{
  "norm": "rmsnorm",
  "rope_base": 10000.0,
  "optimizer": "adam_atan2",
  "warmup_steps": 332,
  "train_tokens": 451300000
}
MLP neurons of a small language model. Each row is named by its layer, matrix (gate and up: input weights) and neuron, and shows model dimensions 256-383. Each number is 128 + 24 x the weight over its row's rms, rounded and kept within 0 to 255. Numbers have three digits each. A neuron's up and down rows have the sign that makes its largest values positive.
A block is one neuron, or neurons of one layer that tend to fire together. After each block is what it responds to, as a language model described it from the Wikipedia text at the highest values.

L3.gate233:135183139111108198111139147178125117133095111153130134097148104163107165111107148142137111098177128114108154117126118114118084131116149122151117112118134142136084114123162123078136162113088117176077165113173108145110144116134130079126110134119100148138072120098104168150113124144125114115119124123142133137110114082156124125137087122133111104087117101089139131169141148129119114116132
L3.up233:134124082083127136137135142131160164114080132113129164089108122114115142153113180076100138121104102083101122171155145136085146136114147150107118154141097108143128145149131118178141146104114122179113094153103181102087105082125132120156096112147150094121151093116118158121129116100135167110179113140164130122080126104146148120102103131091113107148155147096135095168110114133158123156173
L3.gate909:130122101142102125093140121127127102134089087108123179137118148149109118169104138114112142145086132132121145117122117127107056090152144165142158173128129124150117117148132141105138164130112138166095103122143143106110120123123125117100107124093070137116104101195143108128102132139138132111117133147145119127086157120140139144096124087153122105145140121143138144180100198095108123159105
L3.up909:135112125129160092131098159099112110114116143144123087117146147099124106173184167110138158116137153084149162080123127112078086123125122142112158123114125162123111154109132132127109108111143166130098086128132114146105128143093126167142123159130130158140136104129085157115139126146134120129133128144109116120112180099078121071194124108152141121115128162090133106167173140134098133144107
L3.gate1387:111093092124160141142121101095135124151088164093125141152178111163121128123097138113068121147179130162142119123137154131099105138107180124117132077140088133062148098117113135151139080086128129132129087127138111127147106100100175142156164133141148097125111119109138159131124103125120153122138112141122124126091133095106177099137133119110129139142150128082092175124144118086148156152078
L3.up1387:146083118119101113133123129131139177137133119095110136138120110144134121137126120082147099144100089125170115113163126106137077141128106150127142147111108143091144172155114165141097127153155156119127119135143123120093183100097145127118127095141161114169147136138136149077094139114141096125146145104133190155102139128109134154118087115097157136145111157127102163113156159128125122155121
L3.gate1417:136066136106114141182096132082135112116107130115108122135107118101145142144130162115131149131125131113141120119142103133164106130149132089156113142119091120158113152145128122141115151100125149139102152136158114131109122138123157173133135112147102103101141125163190132106125113163164133109107099137101142088120177104092140096132171055132137104118107138153149115125138103109105129140152
L3.up1417:121163052104196134116107099123127159107149114121115091138070147140154150144127136095106110160132097113158107134143162166144084140140118130108133131129121123141120135109176156107109114135102100136110111123150158100113141096101135132127112129149109127156137131098120164129102135086115152142130097141157105084132113138149159108124151124126144124166098115132135093122138151087178157161128
Final digit of numbers. Last digit or token completing a multi-digit number, mostly in tables of election results and statistics, e.g. 2,71|9, 52|6, 20|16; sometimes word endings.

L3.gate46:090136075102094213136119151154130136127141160092110117146109094124144115128105094133100128109142123100168139123130139123134143130097140156127105132143108114151101119114152108122115125095121076088127140099101068141114110144122087134138113136121147091134108158160116160100121116169150116105139163107156120138146134144094107124103154121101107127131131122134090085127161115130102130144111
L3.up46:125157134118153122157120124141135073166127112104096165185160136082117161147127122130172097113089138148109133112129113125176132151109116116125135109126096166112105105128149155145088098139137128099130156156079106132121132141115159147163116161093148127094191148135121116130114118123168152101101088114114157115125113130097163123159117126091160089153115125124123130139119145146144172159122
L3.gate477:125145105153124099111130104126138116124132143119072131130175119153113118110140130095111108123084143122156137066128150100109173134141114072125115172180145151136121136138117096105131161122167111141133110111131122137074163125113139166102149104144106126161099112143143109140135121155125143104161130136134120149093116134092117120078120083089165102135111127125118130162106130130126091138111
L3.up477:125104113146142105140107147108138085122140095155098154156141103111134110136135120132132113179143165133152143143143121128116121121110128119167122175104135147135138109107145131125137171133161108143124084119120121151130168134101118137087164110113155102127112136138085149133135120132090058132121138129157106120131144164093115144161106125072178085111105099151128152122085126171101117133122
L3.gate708:103120096124146134152111152102110121088171127122117149154131123122121101097143148117179118143112150136104076107119141113106156136118148143158104150125103123144149113142136124134086164121133097154128144077090118146111149181124103136141110169104106120141117154140160142135146144129116122091108127087130092121113141181094164142160130151149168144151104132097112116173166154143139116146093
L3.up708:150171158132122137126101123126121103117098112173123168109169086109122097144134158138141113139109129146096115093099133099132123141162106119106085134093152146181075106112141146157113130096129157110136098111136140181118105122158140159113107110119151115116098136113131149112101145151116132111117130074136155120140134111084098103111128095116151118134097161150143101125158159118102135135116
L3.gate1342:151126103114091171133123145152114062142139137095147118102125100165144078126059115139097151141073119121116126142137100110164127144149162132141127082145137123110136130171164101132120136116150120094149143099100069119136158172138150134147138118106139106117142165186134100161103145167125110104125134143101158062176180082124091124101163100136163092122155106085104144119125186101108111121099
L3.up1342:177158126108120121137139141135110084105141136113112145159133155144130121141135138165102092117149112176096092151126084125164164112123097122128109131094105130153156171106134127148104115131094109097159157168117173156177145111141158109119142164148138106090098133115148133156123126171108165108110147093109153153148164092066087131101154131134145116136136142120148153131148114134140135121108
Structured-entry line starts. Line breaks and first tokens of new entries in lists, tables and infoboxes, like "He" in Height or Heart, plus sentence-opening "He".

L3.gate1281:170105158158126144145174133145142180108132120135125151144178064130145119139153096157112099166105118172135100130141159131107127158074175130131178117147132119120158098117133091113136111117118124160166188126105142127128107106091119097123170149178114138151157106135129124079132088130113073099103104091133098129133113131179159099110157156133138107157097124127157145176104114121152141100112
L3.up1281:085100145146101081124161107138107107150094106125131139101149143112134142128129181104121103113123136101150120134142097115204107153102130138133161156170141116151132130138103106116113155089173120133155160136151153126131117093157168115125095161099155116072095127109176146128134165109101143122104113105149147107161101157143133156093119137110113116136165120144144123164168154081096159123132
L3.gate1286:080077111129103119100130095105157115076121121083127118159160103157126170168115121129121137123144158137115138135129099108132069167129147115126164109132114078111132112135114131108145076110122139129135143142103132149082171102101096127112098110148117127113119103109118089142163117116094153147080123125127129101131118112136173143128124125162138143173093115145134121120114120152110112125113
L3.up1286:086123138107141066153091109151141139109117099116131120150119112110146178114188123122145126139166144097102136128135105080140092176121157142144119125121178134128145117141151127097143121149141152125145128121159141113172107143127136159176123114115137150128112122136115117112158145121138154174134079142094127138117087123124147154107127142143165149132140148106101138157143156108082104145141
L3.gate1354:143189154103128154137099152118158119112142152104104109140163149119148166108149138143135171123106143170113143136119136120088104106177162089122122094129125136098158106129111075143110111156101139106154178134108120125127147128181126103156159155172145138143089140154118113106161120131110158144114107110099110126105117136123146137129127079164089106142118100089129131114125124152115113106136
L3.up1354:142147126073117147134099120139128106131167177073100140145149097122115173110140118121161136139102138172104121090121124135102118107175137127114128144137108132133163081131135084107123115153083168104143180139115130132184158130167134110152134121120139090112094159130144124091165115087147145110152133128100124125164133110148130184163132152152089081151171106141149128129143143153107135128129
L3.gate1423:128064125111105160090148148157155170120128105121168119139111143154126152165128090146113143139123127135139096092142113129153135118104129097104116127129075128114143165143120109129097081140088143126143154139087131140106142097114131124179103147129145105128110157129096108141134125158110151120092136117122135127102155092096128134116139112163127089107128132108143132134116120093117132119121
L3.up1423:140077149129078137124129131153145129155166128084163167143124087110130113131126136105137185099147115105135077113116091102124116181101172148132121130122117140164106120135130132101156171148112161120163164083130123126157142128128129086152088115089141153135135109101122129126129147172124112106135097115153120126157117129112144153170130157125111117160134134153127122116170151132097139133135
Sentence-initial "In". Capitalized "In" (also "On") opening a new sentence or paragraph, usually before a date, as in "In 1935," or "On 5 February"; weaker on bare numbers like 50 and 30.

L6.gate268:177154100135150067120139121139180160099114126108143144128124127174146126144108151124162135065130141135155120168127133148134141145118077130087095110097125152131150138108128123106105101087130119171106120107122104114107117120115176114179150141120170120126132147137123138129128093152113172093131142147129141136064117113118138160117176136162114097129077179072081086135121187083152149149107
L6.up268:099091124120115145159165139138134119128152121090118102113165117165082078161080128104128104128120146130120105104136105110149115114143157102094138138156087094123103140147136128115131146130143138147135113180099135115121163145124152102106106151119131137134139106151093154105152156164100137078071143127132149115140178096146122114171063090117059119114159139155127121160120151154128138120104
Word-final pieces of split tokens. Completing pieces of multi-token words and numbers, especially final digits of vote counts in election tables (13,20|1), plus suffixes like -ing, -est.

L6.gate1153:113111119122114093116093122116123133138171130100110128145094096154141110108128155089117141129124171106138161153106112128091146078145142133157105125121148150110155155137143108104133087059099139127148143116146113124097122106103128142145150102140096127101142126118110080111123128105129099169119140109097153124127131131139113102116131140176118119168181102110102067116111109199120120137112
L6.up1153:104124158114085169130137111140139166129119167127153130126106157163134112146096105134098123115141115133199150122101106083147092170114137140117111127117111121110167097107099104145120155134077125133126113106173112128091137153138119159110123081155149157084131093123143119116136119137118170131159158094129113148080116116115134136085139140181126168145110158110160139155135101105114134125112
Music track times, charts. Mostly in music articles: seconds digits of track lengths (6:42, 4:41), prepositions before charts (on the UK Singles Chart), and table or quote ends.

L6.gate273:124142089155115154153169120097118134159146091125088144132187147128153175116095156142117135140101127103096140149140149088105139141126141115147134151127125129125123176164124099150145127122144133097138168138162131101107165147130129122130145144128126174184107128126117105149128111117107134111131125146139112085110103147152138103168134114178148112115121109070081115094083125140145146163091
L6.up273:109083134120125118111146125170138157112157143159138142134154103086129142111156095110108110166098111163134145101131117159122086130136125124132107139131098142081117090129145101141125095182138151109124147141114141127122107137156127111154168153147111130165178115151136179117102081146098159111151120140114119098108153122138109118143120159138128127127112141123086148133099130130159126106113
Year endings and table delimiters. Second digit-pair of years split as 20|20 or 19|64, plus pipes or slashes right after numbers in tables and career lists (61 |, 91 /).

L6.gate776:136098159117147129100155140042115096116095107109160158087102135174145129107110164097093125133112165131110114073145160133105059118137132126138125136168173106094125115114163158101116103141152124107108134116135126141104111171108148101107120179147127073133093129113111073098116101166144101108143133154141139107154104130093137175132162120160134134118172133117147138144125126093118118188142
L6.up776:089064135120103089134114096086141131133104128145168112125123115132118137080112150068148117141161100133125139138147060131123116148111114095143118111123129134146117112169124173115166099101107143094141140176119118138122108134090136135140148132135149085103124116116090142121141153111130151104146076109166104083099108190124131103102172132153132110117109131115133129105102134130172135116177
In / in word pieces. The piece "in", either as sentence-initial "In" before a year (In 1999) or inside words (including, diminished, ninety), plus other mid-word fragments.

L4.gate94:172112116119123188146133121113118135155077099107114137120136109088101174107125118092162146132097115105115113107131144112126129133104119105100159128152110112142132107137155108110107114112146150134145095161168117126057182108117114157145139125126103089170102130150148131101126110116164137109128100111113094138105123114103142090151127152117116121128110112117096153160132173105110145156111
L4.up94:114153057112148136162097134169117158180137136149133101129106138111121153191094149068082163137087128185111132121134126088124132121155104121146164125101137181117111115136120145104127143098128119132084118135159114102126131120130106125152117137132129125134128106108174143098095102120134138097129126147114189139086138129116124152082120091119108112185134147077105137150111165130157097142108
L4.gate334:122148116115157101168092136121116155191131126101112126091130172131145138131110160147120180104136134148101143137142167107129144146110121120100106154114097124139109151157162134139125142123153116130164093129133113104106135068151134099131170121132145105105126150142119103146116106098134170079160115146138161109113125078122127182162082133118125107160134138106094129116128166114148097107107
L4.up334:089130081125090149132137132126123141139139145095136087103164111163144137119167091070090145117124102131192128146137131110118111101111085173131119107098079114105125102104101136116137089155131176139088127169149121143110156141090129132131123115165136114098143152113119136105112130113131140141138098133117127133125157111118143114123111135157138091146050110127128171054144142123163121148101
L4.gate564:133145128113145154141143128107122110158095098095124112100125094149146124125118119132133157113151168147166138130138136155103125099084112110109129158104138164152153136140143117126075110060129138162144147124142111122131141119114162119143140171137113099158107150124160074114081102115109163116095151109139132119092119050164162103132108110129150104092136155076104125125155141093118122141130
L4.up564:132137081130086135128122129134135135107154114068126126104079077104114149104105153072135114126121098130172129134131119134094156141105050152141132177144111123146132127118115135123118103121122131105072101111118108112141137116134147126146115184150173135133136133137114167141129126128107138121124126067118153085122087108145111167122092109080161070122154115140151080160146179100092125155149
L4.gate1281:097148086100097133128127172143116139082137112103119133091151111128122153126188136122135147075091126142111110149132127122114103102131106076123124139104132196094113117114138113133063081118174136080123158129127133177096164089108127101171136132127132092144141132097116162107124102124120171089142121141141139145089086101127150108099125083128132097101113133118069157160174154148105106158114
L4.up1281:086097127122155141114124094087149130166110118120113125130170095166119153169142148136132181115094150079122144127138111143091091127159130113147138138183116093145147144094150071137095159085132111124132130105190122092121141110151102167091112143125107155124104124058158091098085090119099139128080154103169121100077123111126102119152113080139127143109111115130147130136134123123127100124125
Final digits in statistics. Last digit of a number in tables and census text, often after a decimal point or comma, as in 90.8, 2,719, 46.8%.

L4.gate706:143128100139122099113092150142147102100141084110125106172150152188072150112121135145110150110146162101132152106135113126131143116142154163138138166106134113152157143125132161105136176095127110094118164105123118127133156142155068145124140166146124159133126113163168092109088088117105132107156157123160151125107100150095138117105112153124166112140138098145162110129136168125115152123157
L4.up706:131120134113092187089171121145159098118120145114141146139106140111103109153100137107105131130154111120119121169145094107141136137178157117145121118147143122152089127145128110077127141111137132129148171148119128097053156145131122143149157101105112109171097124121124092109135147138122147098106112107119117124110119164143120106158067149123096134122127096119129155130087134147146135120127
L4.gate1004:131107129100055098093101159141140155126141101130109105140137123110102151122141165118138140075188124117126159140104131142143108110130101079130122122159089117085116133130173128073077083106128155117143104142135115148147147135110125100154173111146140112124143152160100086123112123061097141172105143182120128139092122129125139132129148114150147101112142110116119100132100127118171141147145
L4.up1004:092093118114146130118172154117122135097124116130108102123149187111126142143153084149085105074118120105113127129171142125126132121113123085144143118102169153095146086134119120154135141128130137154114144111187108143135185126120133141122107156122136127145147130133182101148151148129107141142143128126145140121136152126094133096112167093131124151155151149107152140126094179110112107122106
L4.gate1378:105124114133119143141114144105141138059169172118102080130143161112120138151112117144093174126103129154122142124115105116085154153133128106157076157108093137095120137139143127126115138125105142101116100087114102131143126171167126097149138136168164149153136141140124104167106129114114166139172160126118128173142127123132108136117118121160109144084140093118117135076127126104195097119108
L4.up1378:128117114133139157126143119116141135139079106110112117165144158141147151127109112146139094110129146105096123123138128120108113108091158136090155139070097103111097146090110101167140138123154112161106100136138156144084124125159114129086089139106078109144108157104151111123142147107111140143095134148136099111137132127126137092085150150139168156157120121094125146170084143134156130110114
L4.gate1382:126128117110145130140145124106149125157125146153112111138154144128095112149125097143084131107128078172107116128127115164106173079104156141130120095140155084101141112167112158098106139131134143142116146135103090068130128170130120094168129130107140096155094134100136116125142076106136116100104125097142148156115121146119139097075104134108134142132113124101135132078118072110196106101157
L4.up1382:131141119180107132133111086138093140109123089118146123146122078174164167110071122095153102116147152122142157131090135113120140143115135152165102135091134133094179145162130124142149133108186140127129110126108138098072154131132114154114139108149136122124065160159117113118095159123134138107150166109139110146134149124084145093158123138139165146127155159124156107131106154145128076165129
Year final digits. The last two digits of a four-digit year after the century piece (19, 20, 18), usually in dated statements like "In 2019," or "On 6 November 2018,".

L4.gate239:115104104142137131136112147137123149126139121138174153152147135114132122159123160099157135147179125136175108118090143186114113136138163092175143127117122114113145169144125100126089155126063117104077127120166119113134129115120145167144147133146118133134147120117141130105137126094158160096105097125116083118121160167143161094095108105130153112125131113155101100161134161090123133174120
L4.up239:080098139169144100102112121134139089148082140081150141123120119146151171150124126129143136177191118120137178155097126062181146111153145146124134124149140146107127116174136125148125157099131152138102143144127116120104129122078165119139179101124136147110108121126140089122086148107122110163093116123135135122106141147086129107142106119103119193130102152151115142107137119144113105116138
L4.gate837:133148102129156138121164113121128116102162111104158105135161155153150108131122156107078163155157131092097125138115126151112140103107151150144115141133104127112111150110126104120104135092104170099159116116131057119134105108168130152165131175186136109124125134128089130109141124109135106156099107131101106126089102100105149105083127130162129152111126122147106122115103098073144132175146
L4.up837:071117136148125120112139150116097132153108170093110135138141132106142125156134149140117096102154074116144138182143135144137139164135123106119115167149121117123161138119130144131143162129121098129097100127175172100092159099117107159092118101110122149107114142092138120125130096162121161136150123140181115114106115115103115114107136107144153168162154125125100154115131149119130074150155
L4.gate1500:122181118122106144108095098126123129103101143127114124123128113165129166126110099120074175142150153090106174175144097136126126116145145108126130109105127149147175120128154139110146090077134114137137111152119143145137097093103125095108125141131097122141123150135115085125133122120120117118111181069135120125108055126132129090128147150117121140106073097130097122124119143129111153119118
L4.up1500:109168130151104092098112096102117141075127131105169121152093119105118155101116116108093116157148140101140089188172133153153110144126148153134130142125126076132145142090137145122163117118128132125090116137108144136146116116109122091111085138145144128111116118147146132135110186113174138096108131133114115104160111149145132113128162128159170134107142127174108105139150079118105187115142
L4.gate1516:094162103096136154135087117068153126146085131081119118128151097122134150139107115162142152105101109118102129133146110114112148100087145159162148161134135132144134112124096109121122098159145150145152144154104093135136163100115141123187164124142135093126118115152119078127119101106161129123123146126149092105096088147128148112134145149117114111109110118133120129125109159061158118111114
L4.up1516:125105125106084088139109164130101141162127108124092138146184130122095106108119110155104130132096127168090131134147111131149107163159120143162101141129119134136116160094094138090126103195138149119143116174180091061158119139140142147144108125159126139112149107159136129110149099142119161145145123103133104128112123084120112130138104160103143116120136118101101129178167118118093135111138
Digits after number separators. Two-digit groups after a colon, comma or decimal point, mostly track lengths and vote counts in tables (3:29, 4,440, 12.89); also of in one of.

L3.gate492:107142145093130134123109142131111115110163119159189129111125130140121136101128133143125146129108103118105182130087165106122072115141118113163124145161142139120151142129188190134117101174140136116194152138121140065173159107126166131158132149164130131140122127105107115118134116128150140110143112134122134110141122167104099105058144074158189129147128129115127147122165124116138077151106
L3.up492:161117148172173124101091121121161120158153163148134122124097139088123101142135096149063082114122167190146102115147094125102140102130113102145122162133142107096129128161158153143180128134119122096114162144128110116102099166133077114116135112157126167112136137118133121157110174083117090148140113104148109162113145147119085136124112101137117129146118123093164112070111129148090134115130
L3.gate833:133102171117130151130131100127095131179155105125129141169164134142101100053157122159132153152155158127102140133119120128138134089094134136124165140092122159143133107148131127132146129117139089121138143121152136142127096130151137098135081117155110098119117122111135063144150166126081130096137125118115134150130151163111149120153154088154142100156129115119126067138118129153109087175135
L3.up833:084121098120174145154140097113142142158199130140156133157123138153101123119113142135073149136150114135191142127139126111108097136131140148169143103124108100119130129120147159161120109102130145110145166143135090102137119155111155121150153180123130163168124152130127155131106138130162129134153152114149124113151149165115139152127119144097135150112169096140133125102159160044124146138054
L3.gate922:114111160141134129145105143113119120064132099157114112129127134154150103143153145137127081124128141117111170159131148116128089080117145128092178107128147151111119157122174123155138092127081146102132133102160081168141144135090121119139102143146133138138146140090118108135181118127059125151109141134110138149071115142118158121110107061119129080167102178105126124140132141170115121116135
L3.up922:125148137120144089147148121121138149160136101103136125147106075148128128136128149132124094155140128117143130153123110106165140106126149084168109109119117150128159125153132142138122146153143122124144110176135129118089116113147100111119133127127093156160126115149128119123119195084138120155113145120147161121106143156151140078122120157129125147084127128148089131135157124136136097172145
L3.gate1051:116125124129155126150073142122122067105145127148093138146093106128079099144096162140124121139165163108130183105123120095125092177138184124136109126132127123078125111132129127137112141141117128108147089074152097142125114175163117131116174126120123119155102120126118109150082089145093112092079108132150134200145143172081127096127111113130129121199140088104112130143105163116155115123113
L3.up1051:155154104101174125138144094101134147126157162100115124097134148140126103134128100103148149149125111127137092169132124126108145102112130119127124148110137084143119163127127142162133146119133148132074105097123153113113125093139146106144120160137120169132134098173108087160126081057120102183161155170101142130086118152128128131144148103181201158143125096127124079138108146120186122184109
Year last two digits. Final two-digit piece of four-digit years after 20 or 19, especially in career lists and dates, such as 20|05, 19|81, 20|15.

L4.gate110:139135165124123104164150135140127123098129149173105099129145119141099139169141140117125119069119155093113133118095127122106128083117148117129105145139155111116117158138135082148125096104150154147111122145135165142125137170175139159110096125124146126155122121146140116092158107125091112115104138133109169122098081089161197131129098091137125110140117137100163097122126102112127097126139
L4.up110:141153135110125094183140108082131155126166138136123108136116112128145072162149094106110084158144177110120099164092108121144108170109148144154119120140135100139094134140141120128139146125126140112126137171153145152114157134155151156116129121120159116117164142115143115153107121087090087147133128183097134133136102165159071125123137141132140167120154153144107120146128130095114140148144
L4.gate222:144121116105102131123156085131156118141095139095142151134165176120146159104132143098092106137149155112111139110160142113106084127109190125112133152114181130177142105151111135091099161091111120102165120157154146157111113096077132105157100120151128128153121133108123125156145117153089075162131127151154123136121127139165158115110133141139135119118119116152124091152142118110107142146144
L4.up222:164126162087071131090130111103149141130144128103137130123142138090148098154134120086117126177113131111126149109164111042139117161141126129095101117128147176151117117137119114136088141110123138112154135117106117124112130102110142102157147102092143104152171088121150158152116069144107146130145102108128103130142133175161102115141140114152156105142114111130159153124077111133157124132125
L4.gate662:118120152148060117127105149114119122128115134104167095133126126143189126082145129127093107101145117135105166138106117110145182126121177109151115114157167082123164110098136130131143109095136106095144146142115139139135103137135072127141135133161162088139110175078133094141132138100142140103125126143125119132168115122149103105099116094146141141118148156161104153063153120145084103158137
L4.up662:102131128108121157133110118118133138146114145115138143132150092131134107126110123121123125156134165145113131115159105143163147142181126093105144102151143096149109088131147123126139129091125147078130168081114079112095134142142110113118161161144136140147117150121130146127144103126126139167151119143103166153127181143126152141112164065170080113110105112130138117133154125143097167147098
L4.gate1487:139122115126119159143114116114168161135158142104164145118162172086151139144120135197149125107081154105134148157145114114128135143106130146123114127143138138152144148145172153113136142120119119116107139147153126138131130142119125155136123150136155150115150144118150113143128148104152104106143169134140104106076140145104132125118146126145133121135099061112103153133128176088128107130113
L4.up1487:131118157140099144155137122094157135116105110103093115125163162115114098107196150131110151127146125123145124148154130087112116120102166101158153148175195122144105099147101086146117120126137116122151133107151136149159097194160148137098129127139149138157133149108126138148144152183121145152158100108115090080116133115142127131144121108109152106148094145146146092092091120170104137136145
Sentence- and section-opening "In". Fires mainly on "In" starting a sentence, heading or list item, e.g. "In office" in infoboxes, "In 1924", "In England"; also header markers.

L3.gate156:146132106075095120089132154126134111155192121109108102153130095103122074129125086107115127169121157118125152111159127101109123120117134141112118126115132143147142147116143133104135146138119098138124163131111160137141182152133119176122090146121089085151161092121144138112153141153110133105126129123162132153151116128095150115153105110131123127157134134110114162171115158139127116105136
L3.up156:108143095126153130118142136107116142144110122105126103160155104118115125150088164118125141176145112168103105144071114140108143138111116088174118113091125092084125149148137113114125082112150187107096123181121122087119111113143136162130120139107118078141145130155121145135127146130116169116182110107115144081128115097138138131134117136163169162165151111095139076130095124088165171132114
L3.gate448:125121122147120124138152151141156137147110129101116120164106126104138096121094099065131119102155166104111136129156139144138072127112134181109126106085114120134119150110106091120155142098143103124135148114157079078146136142133120156144118142137120116144119117087131161136181153105103095120125117145104125123143162134104113121088135125129134117118151138131161133131148129094163103088140
L3.up448:099098113139109114110107094128090158152082126122112129150082086136162128090151098123112155121187130122121131132131111155131082118136106105100130120155135061135120117147128145061143110109146135097123135100174136096139132140133143188142151156151138180100148128084141098113135123111149110162141109106133094166118145135086114123131090125120104108090135135102141144088111127076104095086098
L3.gate538:121101086128105128114151112111133103102138149120098131161121080143139145158109134128152121205181163127137112085069111109064075151156125150073181117069118162130108121159112099144137143110137136162083131133112103075118148134140126151099128146147137100150136106159125152126112109139120101139152104076113131141121116148093145114137153081119162152167102147168109139178118110135170115147139
L3.up538:107183151135148128114134135121131113160109133104116106099081149102126101132100137124175135144105134134113118161144124153130123117149109143157078123133086156168178071124138139120127181128118130107142129101147140127127136111123128132176197141105127133137138136123151080139145143103140093130096150132167111113130193131109098139156116110107136118141152076150140141113127125130114115160102
L3.gate901:110133127099126097136142154124104148142122114123093092104107113111148149098118119085083159117121107109120108142135106140125153101136128114147119114183134083110144103131112104098122143127118113152120161142155117101125112161121094174164119190122142106083070157110145107138129103106083133152129106149120104142118103086120124137113132079152140139103200134164072139146128108094131138144150
L3.up901:090135149094119111120147158140129111152148065188109125122097128107132079107149117134110144143085152128121088134115102110112123129104119186150118137144122116127175133122134090097122168154109124176111167135169104084168143121118117162112097126081150115107133088133119137097157140144110104107130137122164138139111178137082129096136147180123181165177149152158127106109121117147056143119129
Digits after colon/decimal. Two-digit number pieces after a colon, period or plus sign in track listings and data tables, such as 7:15 and 6:42 in song times or 18.17 m; a few scattered word pieces.